Weights of a small transformer language model: 122M parameters.
MLP neurons of a small language model. Each row is named by its layer, matrix (down: output weights) and neuron, and shows model dimensions 288-415. Each number is 128 + 24 x the weight over its row's rms, rounded and kept within 0 to 255. Numbers have three digits each.
After each neuron's rows, "raises" lists the tokens whose logits its output raises most directly, leaving later layers aside.

L7.down1326:127108120114159088115163152134124100132081124108114118115111134116160165123092119124174158161157090105139111112108119140150154120094140104123121083114102163149174112091125172142110135114102108122097113104155084129167103143140124120076096151106102102093144087148101152101141138198129140148108179186094118137141121160124094193135137094115130115131156083111093121165125149116145132160154
raises: ".", ".\"", ".\n\n", ".,", ".;"

L7.down1329:112140150144112095117116173131172103117157096081133148129126107139163087099123154141179096118086148133140164148152138118137130162152081102124121104145108170116139119101107107118122128125165104153073091121158127141096119124110166123126137136129119172144147109136148119130133143147129100162045084102134113097108131119153139094128161173150082132124125170127102113091162120145110152097119
raises: " of", " Of", "ence", " map", " weather"

L7.down2451:134173099101083158161120153120153138116112121135156126120104118111138080165098131113183140153139138155131118092150130183123110121110135158099124070122084155155119128133155168128137174156113132111145150122127139134121139120150099118082109090120127155114116158121099111117095095126124154116160156086160075092132123080122130086119121158137144112163178110129109118187122092086149147173147
raises: ".\n", ".", ".\n\n", ".\"", ").\n"

L7.down2641:125136113126101102107132108168136128146087145139114161141127123153136099142121095138171169162144102094104131119150112164158210104106142111098093073137141131129117122096103117147091215136101116115147122122155123067110122160170074113071132108112128104117146119151036133095142137141133135115192125156146094122174169149127135146111106174130120092167121113155150099152150112110119143081144
raises: ").", " from", ".", " after", ","

L7.down1753:121141133137162104100132111103156149128124141125168141136156118138122137110097089115101131139093139132115136132197104154139145102107123089116114110132109159124134122127142138144130110188136126124078107144117084114108111148129109147169117127181114143107121111144091124136092124161115088130093127111082140107145125129122166125078112112151122126125099096155118167119141141126109137095161
raises: " number", " of", " Of", " amount", " least"

L7.down2195:161161124168148123162143141132148140116135167130098097127127113060130161169109120125111131125145149082137137129108100123151152091139175139130136127142139110076105140133097159070109126096131153123124055136122176084134167114160126144129109080106130149099113100138146118148113107108091118087127097121104127127121160114134147108112131111106151148121103092118180129144148129108122130125140
raises: " wants", "jić", " starts", " finds", " seeks"

L7.down1930:147120102120106145141129137140128176141144111116156100142113128100109175163128090111155124112096167093136156107135111144101115162102111121141094117117129139128088052099167141141140151122116145133130118135072157131161096163137121112187115152078090128079096148119087150151108161101121144159129138172141153117114146172126173144128125108164112157191145163114164144154164140143092138164124
raises: " founded", " elected", " appointed", " created", " awarded"

L7.down1550:123150099143168083154119144115097132118191160077140139123098098101086129111108133129148176129125138134140104142178131158157144130104127136139111157157156114178126095133172114128140130128133119155165078092174116155119122154127133118162085143142144149119107153140159137118077141123128092105150104172168098122115128137105087127179160087104101125150121141123133165148149096118114122092146
raises: " and", " &", " etc", ",", " or"

L7.down593:150125082120142111121125158102093080135117128153127090148107118164167131155087130113146152115130091115138139152137129148138086150128141117109134088086156111133133118112139108154108154135094094113122101116108158101125150141114104128142098124138144136126107137101072085124134137111135117099111162133104096117141135138173091118136123156141127139164149135141110119137119122105119131121079
raises: ".", ".\n\n", ".\n", ".;", ".,"

L7.down2018:156134166128101141112088110120102129109166135142134120134170141160148095126131116154120119110131106095103128136094104108122119077136105109153085121127098130160111145146083124112109136125125120148133117136131134122117146135100139169114096115137118102092099131147130159125107123130125128151115103088114160138159163117122133125136140090112124070123147129087125130078086139164182158139105
raises: " about", " around", " between", " up", " approximately"

L7.down2042:167125119135127134137140111124143182104110123157120096143186118108125147139168141126101140157142108178139139088129179180123134136120138162159106128104113111138088146097131154118158115151091152108037060081129099166165111128120120150095112094097144143129136106148253117111110136155136153064113105111116132118167106143096115163094133091136110073138112111112129151172155125155147132118151
raises: " of", ":", "able", "ly", " was"

L7.down1597:159079115135127163137151120085105119142128121140126112163158105139119122146130110110150145171105123144089101096145122107168118032136112134131140063086120110103096115100105122146113103122120150134157150091092137126136113140104120133097105098107118152144131120152166110110124099169159148165149147173110094103148122170127128148101101121121136108088163151164152053132103140125153131168165
raises: ".)", ".", "):", ".\"", "\"."

L7.down1300:132116107121159162105107147157144125145076119160148170130115134114139150115138115114127111108159108104102161099150138096132094144132123125084136140157084131126103145091091112123097170114146138146132173122103134092107100111124112138126125091138122126175161155113097167141130083127152092117208154134145102111100107121144080127118161112132109170189134125125101116135136096125177130142123
raises: ".", " to", ".\n", ".;", ".\n\n"

L7.down2686:140135162098145174106154086142124139140128110136168119143137145144143126115107152106138106178108147074108132150145131158150123178117141109115111106111132118107112086154171119162131096083148081131121136105152121128142109153159112121121108127094135162108163142086145154106131139116155134148130157091165147114151124134147115119077131119141125137109124136113153116103141114100086132163171
raises: " called", " made", " discovered", " created", " characterized"

L7.down1804:095127143161091125127067109161133118126066110082092181104138132134118121111117163075127116111114122104136149088151146143121166169120145090168096118137150109138090113128095153088141111105113150150140115101144136136174096143104097145152102148097121125129109168122166121135162120167141117117095102144159155133090075155127125112143154127151199130128143118110094097095099094134122093141132
raises: "ered", "ens", "led", "|---|---|\n", "ement"

L7.down962:162121132164108126103109145157112129124172100170100138126124140112151117115124168153106112113068139117119142120132143127176142134137136144143118164131122128147177108098100132145110108143131133161129145187103077136117077111115082155135109128100142081159142130101143135054121150093115103136158123168160140137152083120145148120119159107096118120093149129138133125121101127182150105140131
raises: "4", "3", "6", "8", "7"

L7.down187:153107151103114096085145125116112129142118095100130144136114130127121129162122122105179164162089157089073118144104104124118099153107145135137056151132117156142105117127124088164126151129151113142157116083105122108120158108140129110119123123101105148140118106091127124127116147159125140139134165140145152094148095123156117113093112130138134145154116157088131124121138200133120137139158
raises: " constructed", " released", " arranged", " produced", " built"

L7.down2268:129112131090127110136089092151102116100132124097152151158095145155141141149137142115122108127086127141107124130138155105084131108130096191124101122103133144090158130098121132144079109125124106123085118152083137137138106161109095126105111132114133126158083113116157129125134109136149108125142065152135133120141103130195078126106119107164146107124099115132141062126135136144124112151094
raises: " winning", " graduating", " finishing", " holding", " ratings"

L7.down1860:064116166125109103117135138130159120152141127151104156118127166133169100131120123102154144161100142139137130144135139056101136130116192115125121127162102120137130132085128155139131187110151152142136130089099095092114158104111125118119135137132193143149141151158140131142152135130107146107148156123144093098128120132137116121167129131170136115150131091088081123139092133132166112128106
raises: " to", " from", " they", " towards", " as"

L7.down310:125116123147161109113115100131105150126177108091105105106116137085101106140144144127120178128168112115157107139157118164116117115166140130113143148133130108131119119149160123135154160111134085106142109119162129156110130131126128123137116147138121127103109112097099153104098116129165097134176106188141159136102119134103121123157145133136115107133169133090152141141133147129102089105088
raises: " and", " or", " &", ",", "us"

L7.down1985:104144118096137108164185132073148122113124158100105125141133121079136096119126119148106115115104126082139090141129119097126115153092148150122112114158116144119181132118158128103153059082134144125161094119160129162152109116138108142131139127117115123116159095127203120160138126135136107129139133145111149114142146131105155113149162088132101120118099079154133119121140126090127132088183
raises: " show", " shows", " contains", " enc", " matches"

L7.down1838:123108135124124132109115091130139120153127170105144143125098155111109083114157108179134114122178128128100112149159109105111122096136120087152150090095181084132113126171114086152182132142122138145150117154122080138100116139102129157154078129100098134100095148142103113156124138147146093095141149119158123105143176091117081136127111190139165117157101135165106114149121109125109136150119
raises: "è", "u", "en", "aph", "et"

L7.down1657:127082113097147143136154104110169165178139127087120104107155126117128139121119116076147149162119161073123132127127125139128110163110139134102105147129108124114127111160148128118127151175165115105127107124106116147143166128100138136112096111146096148085136079151156151148153135076134146139127156132174136139143108116090130105170126159128129108140131112094154131150138146124157133086121
raises: " expressed", " created", " offered", " awarded", " noted"

L7.down2020:132169114109157149128088126143189152123151117118123139138080095142170116160117121135100133093135147130109093137116159109111136166157134118097121130161133095118111166070123142113129100137132146134137112097070073125062128108103123137155146171141124138132144090118101119150146157098154121121182081114123101141120142103167096138154129123114105133126096164057105145125135139106174146134128
raises: " to", " with", "to", " To", " eliminated"

L7.down1228:156140127119126139118096126133110118151111111122116129140151111128176156132136086154133150137108135108157099131120157136155065133163151146103131064124144136119132127107125126067095083127099161126103160124140113126135136146147093137118099094132090146131116084152098124050117061139131106122109129133141135113121109147113127170095093142148168134153161152168127113184151173126120102135121
raises: ".)", ".,", ".\n", ".", ".\n\n"

L7.down2717:125139139138132116136120170097096111098129110107100151130152099072112152161117088128085156136145193123121108144144124152120123122107135139089153131126117139104145110116161126125086119131142104112126123150179164121100119092103118156102134112173099116150152129141074142104127127080097118122127153126130160103128128108150135119092138148120134125128095141129123094152133176117115114112129
raises: " attacks", " functions", " influences", " positions", " results"

L7.down392:175066111098123094133137135133109136158122102075151096129120113162146130121141134106181146170103160066090144112132122144163102179096113118152051121161107133142097086144138121133185094122138127137125084074091118142116156155143134132108084149131136135097098095140137131121146186112139131119106159131136138110139106141125109096128093130152162101187143165102133106143123166098130104121152
raises: " played", " expressed", " maintained", " created", " performed"

L7.down161:136102076106104105131129152087149121156136122095133135137151134123123127159155114126131082107151140097123091164119133136129104118125097109115150115140147068131121078155104120094182131159121124120164119108110158145117167076181137140144121122114096135110102154073102143123130152156097114127116124123114117109114137150112125148141147137125125103079136176094090115107134144135105136102155
raises: "hu", " about", " whom", "han", "ha"

L7.down1727:111107087136114109111123096134139148086140152150134088084129132195154174116112161130105132104137131168147134143108133107120131060112158099100087142167159109111130143070130117129118240106129127087067109118087118099114135137173099126137175118136148154125166141141066128151153141159112105133138121187145123108146148107145090136132136132127154156127111138108127118102142098143108166133144
raises: " with", " to", " against", " in", " by"

L7.down2650:120181147103153112120101117094119097111107127127075120095127109101147112144134098085119168148140100153113109135151095129109143142124153125099113099147168095112118128120151119150130140110141131132120113113146146121135136089114143125107126132118143141100129158122132144103124190134150163082119153173140151137173109135080122127122121143194166136137109149067131100140080144140113105102128
raises: ",", "ft", " today", " we", "-,"

L7.down2447:147066160129116136084100120153124107172144142145118127152120148117099149140101145146142148119130114152154143109136099119127159128122101117148153113115131150125178145097090162113130174133089080153104103143142109121113146121114136155137133169129128164104141124119118166118142121136089141070138113179094104124102120079120166151110118091148091088088192105144121145109114155156114156145141
raises: " ", " approximately", " about", " ~", " eight"

L7.down271:129141134121136090165093152114103133180136169123119149144110138106129168151096107184110148148147159127149080148133099108143134136119094112122157092138116133123106115102080069131148134119131144092118131128089114114107128107081100140079085143162142135139228103113101156095112150133147108118122114168093124140092135121134136127135111143170149100114135102117114161127104108122163077143110
raises: " to", " toward", " for", " towards", "quist"

L7.down64:142119107155138086106122131141136140095135161144162145088128093117127127162125057155124156119116163172141110135151131120102099117119136082088096080149128084136120095088132067128088118141135156126103100139143133099110121113105113118066134110102190105137126116146145134106084121110115144135137147150164101104142119106134107157123123113166148135133086102126113098111099142120134131122107
raises: " as", " to", " into", " toward", " alongside"

L7.down1086:140138124055140114141107149140112059124141095125138158121167114131162139147119124147104102101113094110168126130107115118147106101129136110106105141087134123142160130135111115151115104146120171124104090149130043145127144127153151108082141114127119113160161103125076126157108151117149130113160141092100132121158169087149087090148137163109129121153124105119137116140129135116165184108155
raises: " to", " from", " towards", " into", " toward"

L7.down2223:131145136113131122101119126126110143158119128110100156147136091137107123105157132123105138122137091073106123138112163109099151090100115122129073111105111113110145126135077165108097141139136114117130119121133119103180148082099114144129123120107145123125125149137107133082125105138142068109098107146133147125165177151153119097195134130097153091112128123126161152135127154159132171141108
raises: " over", " approximately", " more", " ", " about"

L7.down2081:161130094143130114104118137168152103147085090107101102111144099115087085154137147152136107131116128116120161116119099109097118121108097127148169125120131145120144120162125087136155089091141099102112132090176092159154120120141122175150148129119140106145170137134087121093123114129153076153133119102104107120081150135165132118133140082166117127113110154081120135107155105095112140106125
raises: " of", "ulate", "rous", "’s", "less"

L7.down2661:118076119094105153097096128144121096126173070129116158135112192123116117127071135129166114135125120142120134100131125146152138155122095152153165145126126138129197155125119110152134129094136088129127099217125116088131152165125082167118157131101135128138100164105113155126157161126176068130142098180111145130141134100147119111131097111148093127136169115142110129124096151086146126106139
raises: " ", "4", "3", "5", "2"

L7.down1432:143108129167096134132144139098130121147126134076096113101181113107109128139101134148089145109177100084128132090099152142115095125161112120090145119158157136111166161154114123103105115124162138150128139071173160080176145145108078147132130099160117122139112126149152118159154089110112146105126103113149105121120151094163145097087157133112109132154054091142097090148069121158137085099087
raises: " starts", " needs", " begins", " seeks", " takes"

L7.down1928:164130119112114124160098121105138120149184124138122172150137116099156146131098134114137109138116158113106071129134115115125161166146129098152128140092085121141128099173116094092109097143123104180163150110119101130113122164112111115145095166118101137120124118121082136155126119170123076121103131149145157113086119117132152091107143098110120127104134110133088151081080091131123114104104
raises: " up", ".g", "aman", "ip", " different"

L7.down961:124154142122104111150130134119136152129086122102113092137129138143115149125107134141126134169129099110114134124141124123133133097099170128139095131149135136107139157085156153094107151159135168125073133119133145106161090141106128181121111082117162117132184133161064131129127115147120174092116117109148088102116161129145126151140146115117102101170108088106128115106137121104149156113145
raises: " themselves", " itself", " because", " to", " himself"

L7.down2033:114187176133135122166112150137123108132156112146102136117131156127128112059140112125111095102128178125132159120154099106132128138112123128127097134171145126131123115106115103162098111108171145129156109177099136132105149137130101134109096148117132088107097128115071120135120137092148140159101069128141118174132139147154128112134117130112100090120176104124145089122152098131155124139177
raises: "0", "9", "5", "4", "6"

L7.down424:096104139102177141141118083097140134088150094138134157100129099130121141112133100127137133128144182132122099175111130087132090114124150056151095124117110121116147135144124122078149128101090129124159115109116146097125119141174142119127147117133110164103146124127089132119160152117125143127131136101120146112129138110136121165111141127135152125140162131098147155123141178115091122126167
raises: " contested", " joined", " participated", " played", " performed"

L7.down1167:120112121124147152126145144134092159095149122137117138142159163119116136114125061088138123111111137146145130138092148125146105136139133116136119138085146119100129146104132125149107152124182132133134106169110119110097076161124129184086165122102129111144148130128019160170151113114118169123118129089141118108126125110123124104086117153128127119111147080131118095132113137100167157156138
raises: "ips", "ords", "ém", "alis", " conversations"

L7.down1876:131118146112130112132105137099135123126131146119130135128134094138156094108135115183180087141119109163097121136115127119129128137153110093148168115114096133138116150122109123175123140075175104097094126101125096147097130143124158140160141125162150144186096174105091132136119143124136124156083126045119126130111148126147098099120138115148128109105105116113148123077131134122121119103099
raises: " of", " Of", "ilian", "uns", "ues"

L7.down1442:142098146102130121171126134106153118095112099126145150098157117126138138107121114140162103116118110140111171146132104142149089151133108178133105149107143098128154137129148123108103127121150114120105097176106118110120121130154102143136116183114140140123139141131130149157118096142179180148140159157114138141128163164109141127116129097118098174164114111117112151146120151112124143127123
raises: ");\n", "\")\n", ".);", ");\n\n", ");"

L7.down2382:117118136132123125125144136128101154159147110094124108143154165065096157146080152044126155111141149142156109132155104130129123144111167121109160097127106131130113124145121154138112127097085115091147120145132135159115073139078146072119097147104059139154148114083138155098113093143106118117157094114115165110108126116131105149107117186088132141156104138153164129167092124140110147090114
raises: " have", " continue", " ensure", " determine", " get"

L7.down613:150127101103142110136108111148124135127080112182107194104103098116132152114120140115132116158169102160152090131157094129158111122158174129153134113146147093136122129091162119130131173178127161150176083132141076150128141116132150149132137112125132093132153158140061120121123142155165153132125149150145129122167125136122077141153146116115109100120109115122108110158129089100148137134095
raises: " to", " towards", ":", " against", " To"

L7.down630:141129097125110134109111152104119085115131104082119101145112104143133115083174140122181175162151138092131102110162173179108126123097126129158086150110140117138093092097159120164127100122149108115138113162131126090133144124122117124148145149099144170056052118104097118124083140115138135124132115124141120109135118160145146131162109084106125122191151140103148097097102149097130149084067
raises: " released", " built", " created", " constructed", " added"

L7.down246:110166097130152151136093135117171123108126180136138168135125161085150146104171085119127147166106153157177084144160096124129146153114151125114120138125142117164148126087137133144131111129139137136169088176105114130118142121119105156122137137143115105071117154117063139123104176140121125137117128132081138143127112122145182122165103098118134108096134082164154154123117137107076112109101
raises: "1", "0", "9", "8", "2"

L7.down1847:102086105136093131177138150115091163103159152096143129099153115137113143110133144107165100094111079133151149142102121133162108150109146152163162119135134096122163108175124143150123104130110136164146146134134125147103086089122098108127103131147110122143119109120113128154101165149091144142071133157145103152135139157125130107128165118118103107139145145128111144110132107108128125116133
raises: " girls", " university", " Girls", " Teachers", " graduating"

L7.down1081:136110197127120123135115124138109155136152119139135148122146126118109131107178143116145139112108206086138136119095130142148144136111146161109112115122150159145104105086177092129101134142113155138114121108160156100138166132125135141100092079114169110159169125096103134138116121124106105105118145166131114129143091163115187138125102093119134148115103113141156129137138119119080166141104
raises: "Review", " article", " pp", " Guide", " note"

L7.down2175:084087128126162154094094132109076126134141091132137107147126137116204125133129147116104118106153159179182124141157139129143144107148127090124110087098145139139163107120149095139139165116185143108072114113125148149118113081122139147133114174129085151112116108131112103177109103129097133127120145151127102104164108148105123136128131124121145144111103117114158134152118103144165141078097
raises: " on", " upon", "On", " On", " place"

L7.down1022:159117192103094144147101077171114107144118105137170094122126101182113129108171120126122118112149105143123124130133195159110105090177083166075116089128166134136141149157114149148106128124134108124138135169121079183148145140131063148109127122098116126175126142122113142126158115134124126110164073075113106099096142129125106123086110121117118105106147127102101130115116141121147135165155
raises: " noting", " finishing", " writing", " winning", " appearing"